Weights of a small GPT-style language model, trained from scratch on English Wikipedia.
Architecture: LayerNorm before each block, biases.
MLP neurons of a small language model. Each row is named by its layer, matrix (up: input weights) and neuron, and shows model dimensions 32-95. Each number is 200 + 20 x the weight over its row's rms, rounded and kept within 0 to 999.
Before each neuron's rows, "fires in" lists the words (lower case) most often at its 100 highest values on Wikipedia text that the model never trained on.

fires in: "first", "second"
L5.up445,233,211,210,213,144,222,235,201,214,204,196,179,189,184,183,190,202,140,208,190,184,235,214,172,234,213,184,178,186,222,166,195,214,197,204,196,184,190,227,180,194,180,171,191,194,198,161,183,209,187,201,240,198,193,207,238,203,233,167,190,198,214,212,198

fires in: "born", "american", "member", "german", "medal"
L9.up646,210,164,202,234,170,199,222,193,165,181,164,201,175,231,223,190,224,217,220,174,207,233,189,220,207,184,221,190,200,182,195,212,206,215,188,194,193,218,181,211,202,220,237,229,197,192,221,179,163,218,224,169,223,181,191,195,218,226,192,191,197,183,187,196

fires in: "first", "most", "people", "peak", "capital", "college"
L3.up660,211,241,197,214,196,222,180,211,191,186,201,200,192,190,162,211,223,189,184,184,202,167,178,160,148,238,167,211,198,214,224,185,193,184,200,193,210,231,226,195,192,219,195,213,240,193,194,204,203,187,226,200,238,158,199,202,224,231,209,222,207,224,199,156

fires in: "she", "one", "her", "they", "went"
L6.up403,203,182,191,215,198,195,224,227,206,191,181,185,169,231,220,176,241,171,225,205,207,232,202,216,211,176,196,194,221,175,222,179,192,204,216,215,184,167,172,204,200,231,173,179,191,216,203,186,208,169,197,216,185,187,204,243,207,200,159,158,217,178,214,181

fires in: "born", "used", "because", "known", "found", "founded"
L3.up599,198,185,186,205,193,216,189,213,203,189,173,195,203,177,206,174,232,202,226,200,184,175,202,175,184,144,175,202,211,248,230,198,171,174,204,211,192,173,164,224,196,227,198,217,199,198,198,145,199,201,212,203,213,181,203,190,199,224,202,211,210,194,169,207

fires in: "with", "by"
L11.up357,182,197,169,190,209,209,221,214,164,223,198,173,192,214,201,204,173,210,232,195,193,206,176,173,177,170,202,179,213,179,212,170,244,179,216,232,182,168,211,231,212,183,212,211,204,215,228,176,158,210,195,193,215,200,225,199,191,249,173,175,198,185,190,197

fires in: "first", "high", "full", "further", "third", "year"
L13.up610,193,193,208,167,208,188,238,207,177,215,192,147,184,191,193,184,207,185,204,203,209,204,218,191,200,191,185,199,220,214,185,162,219,193,178,217,188,218,183,199,209,160,205,210,215,194,233,220,169,182,186,194,193,174,192,185,212,212,200,195,232,198,197,195

fires in: "of", "middle", "if", "track", "mid"
L6.up605,199,162,204,252,185,189,208,254,173,202,196,211,203,209,186,181,204,171,209,185,193,213,198,199,208,203,169,224,195,202,220,219,176,210,182,202,193,182,181,206,204,191,180,214,227,165,182,220,179,205,226,183,192,230,189,178,211,205,189,197,199,210,186,192